Part of a small language model's weights.
Size: 15 layers, width 192, 2 heads of 64, MLP 576 ReLU, 5.49M parameters.
Architecture: LayerNorm before each block, learned positions, biases, tied embeddings.
MLP neurons of a small language model. Each row is named by its layer, matrix (up: input weights; down: output weights) and neuron, and shows model dimensions 64-191. Each number is 128 + 32 x the weight over its row's rms, rounded and kept within 0 to 255. Numbers have three digits each.
After each neuron's rows, "fires in" lists the words (lower case) most often at its 100 highest values on Wikipedia text that the model never trained on.

L2.up404:145089145148116124089138095122070129081157179123064132187200179171167133165132130135167106140163106157150153095129162161132069089136125149135120179178162166142163119065161120139119114159111152098146080064066117088150092100111129113159132067177112150109182166099173167108126153147134057133139097125126164108111156146091142106100127171130115142122083148191128096175124108116172178100104
L2.down404:135133081129129183129139087129109115124105098171061114183120091079123138182111092138149144150121119130098155126129175122074190067117175173116116160133113148097112185196101147160114116138147133168063078110053173133122142129095131174139098129157126141046200111111077112157120128133146142143110110130164126161131174113165136113121057122162109177135105158151138127107185082104063182092103
fires in: "one", "part", "parts"

L2.up161:098119106136124143149161104105130082051127176133076140143126110179081085154140156114104124126139095150088156132103162083112157062127130092107121113157120126139144138118104131118153102190123097130130148121103094095182118123193165148178162095103092150134131127128088107127093142115138241122117121118093142154151140045131118129134150083063135136077117127113201192116146146154162101149108
L2.down161:089142111184131071143081049141084098108162136057099112128121113094135022103126131098079173123144132097118093177075127105127060109097160134129107096156212127096144160120126122101150135122133172063146086133161087141166129131186108076109097123118205126162138138138131082137092152124144153153152123048087172134117130125126113096113175106142153113130172140118145146110129126117139154116173
fires in: "began", "played", "continued", "came", "their"

L2.up96:137148123100174126166028038089196163118099148168130160149111139115120170150119030118137119174134168103160097138125125141150102131150165103099147139095116139112138106143146111130078112143130133159125185211164198103136126096140158110088053080149119190181135127101105170139120104093116113078131127131133174090113165174179135102163148105075124072147106132142108108180071173101104094124066
L2.down96:127115100093089116135104092160116153169124120119120122153131105126132146081090140129161131143118146055119085170037191152147149072153135131121100149129089125108148128122174155127104155137111168145102139161155166102180122076075118131167044100115125146146140149165183116103137124091114122098081182117102152146087163164123123073179184147050128124087086116109056113125082220094104173103137
fires in: "radio", "world", "european", "vol", "belgium", "belgian"

L3.up173:104116089147149068075176084128155149075160193121108138112120127143119173117147125088085142115164110145111159137131118184158189132108190100121085161141126087121126095164126092147091088125060154170108109122152154184166159131078153119095150136124079174123099136146142139116175159102135087112175087116174099081132112159117122147125133119136126134159086058140121080173148141090125159094096
L3.down173:112098091117097112133143115121116132155131091093138106149103153143058153123126095073107129099161107118092101131147151177131105103071154158139088116141142046157170098157108182088065045058147153130137169115152124142124138148121131119149138096147162121155127148136101181120135133127098090146127144125123157154124161172108104099166113199130105077115162136109239085127185171118131135134064
fires in: "no", "any", "every"

L5.up514:111143175112087133102142160143086137151157119080088169148130096197135085118155156085121124131125119138140019163133122118149132100153126081150115137155076081117173131103112210125196187139074114094160092071102122109103142135113153087093094101140113147131098173150141097116101101109134197135098127129136144128164106069119129144121155127143111150075098146149156134155165113151166172158101
L5.down514:142065167101086114126202081092079122133125103078114131133179164085114094157178102093167187096113139153195104134118099105059065133124138163145115128100063143168114113217171117154115129147136147144140097145106138096132126131132074138076090165110086126163074114099123167115122139174103157100103141159109150131117130147083151106108142109165195150117126215135079145114108228152122154138098
fires in: "used", "began", "important", "made", "sport", "played"

L2.up417:110146189128164148076153142144147141137125126077141125108157123096115099137159108098127121163112133151129119098096116178138127098125167173093085089117106091097192097156152113141128125121090145155128173114098152080113150163170139107146107117118090165108081101100144177125183174090164110089131125083147099089117161103166126135176156058098134157135138106093129103139119120175132108196112
L2.down417:130102153113220131160092110194112141160127099081155124087091145139127168105255092116180087138137088110122135167107086115081178151129152143133157054113129117137111118085123111101164135172165161176102111125127180054104158116116099140177092126097094156082158172116117112152113096153080145098079127152130133165184202092171124101135124129164151132168146099117112095119139131121140112110118
fires in: "international", "university", "national", "world", "european", "american"

L3.up300:122103145113118198074116109075116114114133148149145132168111132176091196188153151102100086152142160123160148126090109140145105163140129125169214144140154135102124103129119158161123096096106151128095135115134175225086135082093098127139121186101112197072188106161134130178169127066094162148069141108162116114185195088088145128100132097117136071127132147139160173116140143137119089097167
L3.down300:198091085140079164086104197106125124107093092134084122088109126034111163114172185125131124122126089100105087081167139133133112090089146161154104148136162152149107090102159112153042148122147123145114118073136124104147120155106097157137131162145126192174110167104106137106108163146119115098181095109099065135116166139077158167137156126141103182100158157121189146119095131118137139144087
fires in: "one", "township", "four", "another"

L8.up319:134119198125135100056123136139153087173163080091101083089115111142081223154145137107108110065141141156104122109122110148129166138083132113075115120148126136172106080150097128164098154075078109130129141168119181161094097157114174061092129152189120133086115135113103104121135195122157115105138151111112124125096116186158127085087138123134208129108144137055114133192102163115150185157112
L8.down319:090134169140101182156162118108096139079124181172172130153145059154139133153128134107174179158086107055145105174102170126146105120159119142138119078118116110107122129120148110059114137127112106116122104112135094070184133147189120135166106141107110146158115075113149117145046075120113112132152136127110139131167161084106132213157115123071107102190153148165148111096134131145123006102156
fires in: "of", "for", "by", "on", "in"

L3.up501:148092089147170085113107143108158114106160103154123098144110111147134193175114126118159120132176115105123197158109167211127149135136156137107117142137088102089151146107178192124104142105098107125073079107090120112136094102110144158079140148075114122055148114123150145087137193070145107110132106139162131093129122173095136073152125142149111132120104107191100105144135111170082158043108
L3.down501:154162075080126126136107136174154122152123111164055121142098036137161146175120098141128116115177127155137187113117162140119178109086093140119124146164121140124168175118127183183141140121157125115089087115088139158096152125129199079151124094070135169061224108109062080149144171120163116095103087124137100159111162166103140079151048123150119220105116148145130155099169137104042162140099
fires in: "one", "this", "each"

L10.up25:137204099106126148159117136137087049138115159114127189104129118189135143127149138153109164087099113131095170168112103195183124096158144175124073136151139129166131159134099124135140118081130053169093107181213110093135131128187170167082104133137105130173132126087089098094143129163184121127156150180175129098112107137085158093170139165126110109110098138081140076083070158090162120128088
L10.down25:203107143125090146115105126087150093194106078117135105135116084142166118217117150167102104148126128101143143141105115122134176140153035104156131101115148111069165177101173161142156116104157187087117146070095100100154123183089115194138139163137091124131074148099176140139106116085143140136167123132102078133121207115129151131160134122091123136190165152111116130152137141111181185119042
fires in: "who", "such", "which", "well"

L8.up478:114061159115047137143159152135146145143141111152137110112136141118049155126150152081110155108138171126120096171124204115126183140139133143102165146127129145121148096129120131116124160104099111073191162085101146151110108158127163140075127119114137105115131095113113072151084203114183119057118103125177165109151140160127164109117136107094180092131064130063155088137118103096138145128131
L8.down478:115111118083129160081108124112078133109155092147106100145178079155171143139114132202172124143111096127111144113106126182132112105109083160139144096108122151130133125129135126165152128135169142080161102109084119141154144151190123113093115150106132204109101144136116210153064098144083127108088195109092037161092068088069123079116107155206110155130124147175145176169195176140135130141113
fires in: "of", "from", "on"

L6.up299:182154133170128120125095144154116160116157094106107091103075109133082120121128088172127147115099103147109130144134178149151166073140090122129079230178036130092168111187103147120124132137144072143111071118134195087150128133153143084131074115154120172091189188160132187123113143101162059138114099140104170108139080124145174077140122104114133114080062143188103107155119150124121134137105
L6.down299:195165167127070166104111139153097162108122079131095067114113098104112163164187084135180147099124116148151134117130133162217139051071151097120204137105131181141130117140090117069132084118116112115116068158187160118117127107148127147092123101119178141126156128145134144091085184099153133137157121115188114191113136151180086085131142141146114125103110087132111131119091120165182104091122
fires in: "one", "two", "four", "three"

L5.up244:154099124139107150146102128189119056137127139138090166111170110137147122160133143129144134079142142060151102137169166123079172137090154144084107133146100118183078119111161069094141147083090105184125149159188126154112127124123074168149182108150113090089100127184137069139071125133130126090098092078167110121096129188107119142159135114166174111087114096082086118108145141154160149160105
L5.down244:141133169168141137103155137171130056137080117112132172168100126163084108141133130150113130144125089161133130078104124168155161147082074142132125161106149160090199115098184179132124123146140125154082176151123163174155089130156123210123161052116088083096096145130079121138131107143161074185113064090144110123106089144102208107151100137141120138108084165101055099156070167163107142118125
fires in: "that", "who", "which"

L2.up156:128180127144130090159147099125167136099185150115124128134162148100114155166156160105099093135094093214085133119105132194158087095074158129116126135108132138156188117171100147068165096141101131174122074162181113140146103113161122119053156153085122116134132155099128199177155159097126135133116116092119162120127136095102152155094117167140127127135155144086127129106143149129120081103111
L2.down156:116123059070124126116148118179123126091128109084096161125120162179100144126182107097071139104069132085085120139146183166187097133130145193112067059139150109147153096133101145151096054101107158171208106091186097123116149153130116129142184150141108115181121152119091133134085132150090115099155134118128114154129124127097107111164128200172048078135153121107128126127164176111169133104111
fires in: "no", "very", "s", "code", "features"

L5.up242:157146156163095135104162131103131167128142094109117162112118143151187098107115095118151112149112079170116121099064176076133198117130107073126131170212105192161167109092141141086151134133135056138085135141037056079113138154109159047074132081110121142118187141144139141140068123082132063085132083159130137122133155202166157142116140109088146157130146155120148152138178157156128133146097
L5.down242:167108154157094128111136134128096241110173103185109113135155142112133138132104092162118152125089081150051172172132155135083163066092101069137167109141160084139122167092110093153104124204121095145134058156088165076125171134139153098091094148137131154144128111135178170103130154085141170153094076178203130082128125111117103029119121136178089148123118104144172152182130132115130158133087
fires in: "one", "elected", "appointed", "two", "living"

L3.up293:108101156134114146096122144184083107156106142114133170151067121125113132150204175090202106134129146126173151099171098169124147203093051144116153144153105183172189100103111147094151083129132124136171113136102147127093104137146149107079101105128040154085119125196084134186134146100110148090118063152167155130125151132128091091156183149075165036163138130092144166103080134177123148122080
L3.down293:126092116170166136114136129097129080135129105150176162100132105154101152154162081111143150150116080115102084096165083157157148150126112121150146117145104195147116105147111170159118162143146124157165143097142159138132147159138142189123123096075158135136111147128123183118101106156107146141059085172081140170124080167132128123106153147128157113172162129037113143091094105108081066120164
fires in: "that", "named", "called", "because", "however"

L3.up364:130123086124170087088147094094093122131099159149094125129084119135185142115140112102103151129072099166160161140148134148170158139110100091136160088065083086128116054137144159161166193131143140140110210126181108138111194150172112131082115112160082122085166099165104132180114157100192206103138074130165108062136111142152119114100131179102160168135102126118130124142099157091154145121121
L3.down364:195125166201193119150111097080109125158149099136088115137123129155132138140112116141154117140057149181165157109154140103118128108095086168107143197131119114178023150138113132153185104145097142066107081115139101158116131125105132115127113126123115164105153092121074126216113149154142090114188141112150160126141144149144047182114137082111199116187128181143101202127104164119095154135129
fires in: "best", "first", "only", "last", "award"

L2.up366:143112177095136112125084125101148142127103127143157111177131113165133159108134140113130050130100158131132104131155127140157127148075099103143192070121131104094077100145162100164144101122085215130122118164164109186100130096139082150070129158116084144101147112096131185135084097148140127074168126112196196107166146097125209101109101095125114145121107096111168106081111123120103185164114
L2.down366:134157140118139152101109134183190111172136110095121154086108088056126163152096157090130182123063146154121149091107134084155134084119122144179171076138124106141143175077129124100128083152129132112171099132182101183150173143137105157157077076132096161106096074161116095167129104125143170130184123094175072141127139072145051108141161127167131069177165143118135120160110116115126117169123
fires in: "cup", "last", "best", "final", "first"

L5.up58:123133154152175127174092149133115137139090153181106169120135069101083143141168086147127136177153146097104113098140218139064124151173136163113105168150092133146161090114173125108066161134146061130083148123119153178156128116105179122117134084145083107091128164111057045089092184081140119190187132091131163142139089153090110103085131145119105149125127177102138106136128171167164155149113
L5.down58:158094077106165159143130101155134154131122107108129151175117187131105117151168126105177163146108121129171130122172124112158173145110111174068162128131122151160137167149114199096149126072086076125076157040101185162091104141149166126152063166142121082156115133120076104111098133103086057094128142136136120178145102133138146115111099197112139099138175146139056110109142117151078084066137
fires in: "that", "which", "this", "he"

L5.up172:150102060145115102113179093135190159152122116177134103112071140114065162152101163101092124060152114123199118119090147076133147152109112109128102117158104100084163070140146174131129151134106109123076038123133159174114085140111197152138084091121156076087098131179106067191168136143123141077175132158181112062128079174162129101097146145114144128143122179190117064131136120150075169130159
L5.down172:097145096126092091127177103166130115105186079142095118161123135159039165147132094130096072136199101146219142186128146135109115132119128106144126081120150090118154124127153109059113142113169054145143090238141108148127158099128108130140114048094142152104084130078144130131113178119128078082088160150091103132152176105095155091136204127097121102111151112137157144119113118137142148154126
fires in: "at", "atlas", "every", "san"

L3.up432:168166191162113106036078117155137159123103147144167118018144118145141162092126195122103134078109124164141127106137147158171142089170107094088102117125103122115151101141130092051165128183091059069093107129082171085143138139171140119158136179095062085114164093087138134127105141098115091089148131104136119111112153162139141114146122093090132146130110149085081117164160164141159114121147
L3.down432:130108200129118144081073132159126127100107059157113123045063053145142158121120097136139134137113089159135092157121149122130130079135161129123109142155134120128093140164130042102151144204171141127147120093146147099154109144164131126106136141098152165101109160118172176061114123119071137134080138142180115151168182148179173092100160100146108145127148075188167109112115109154161040135115
fires in: "two", "four", "five", "three", "six"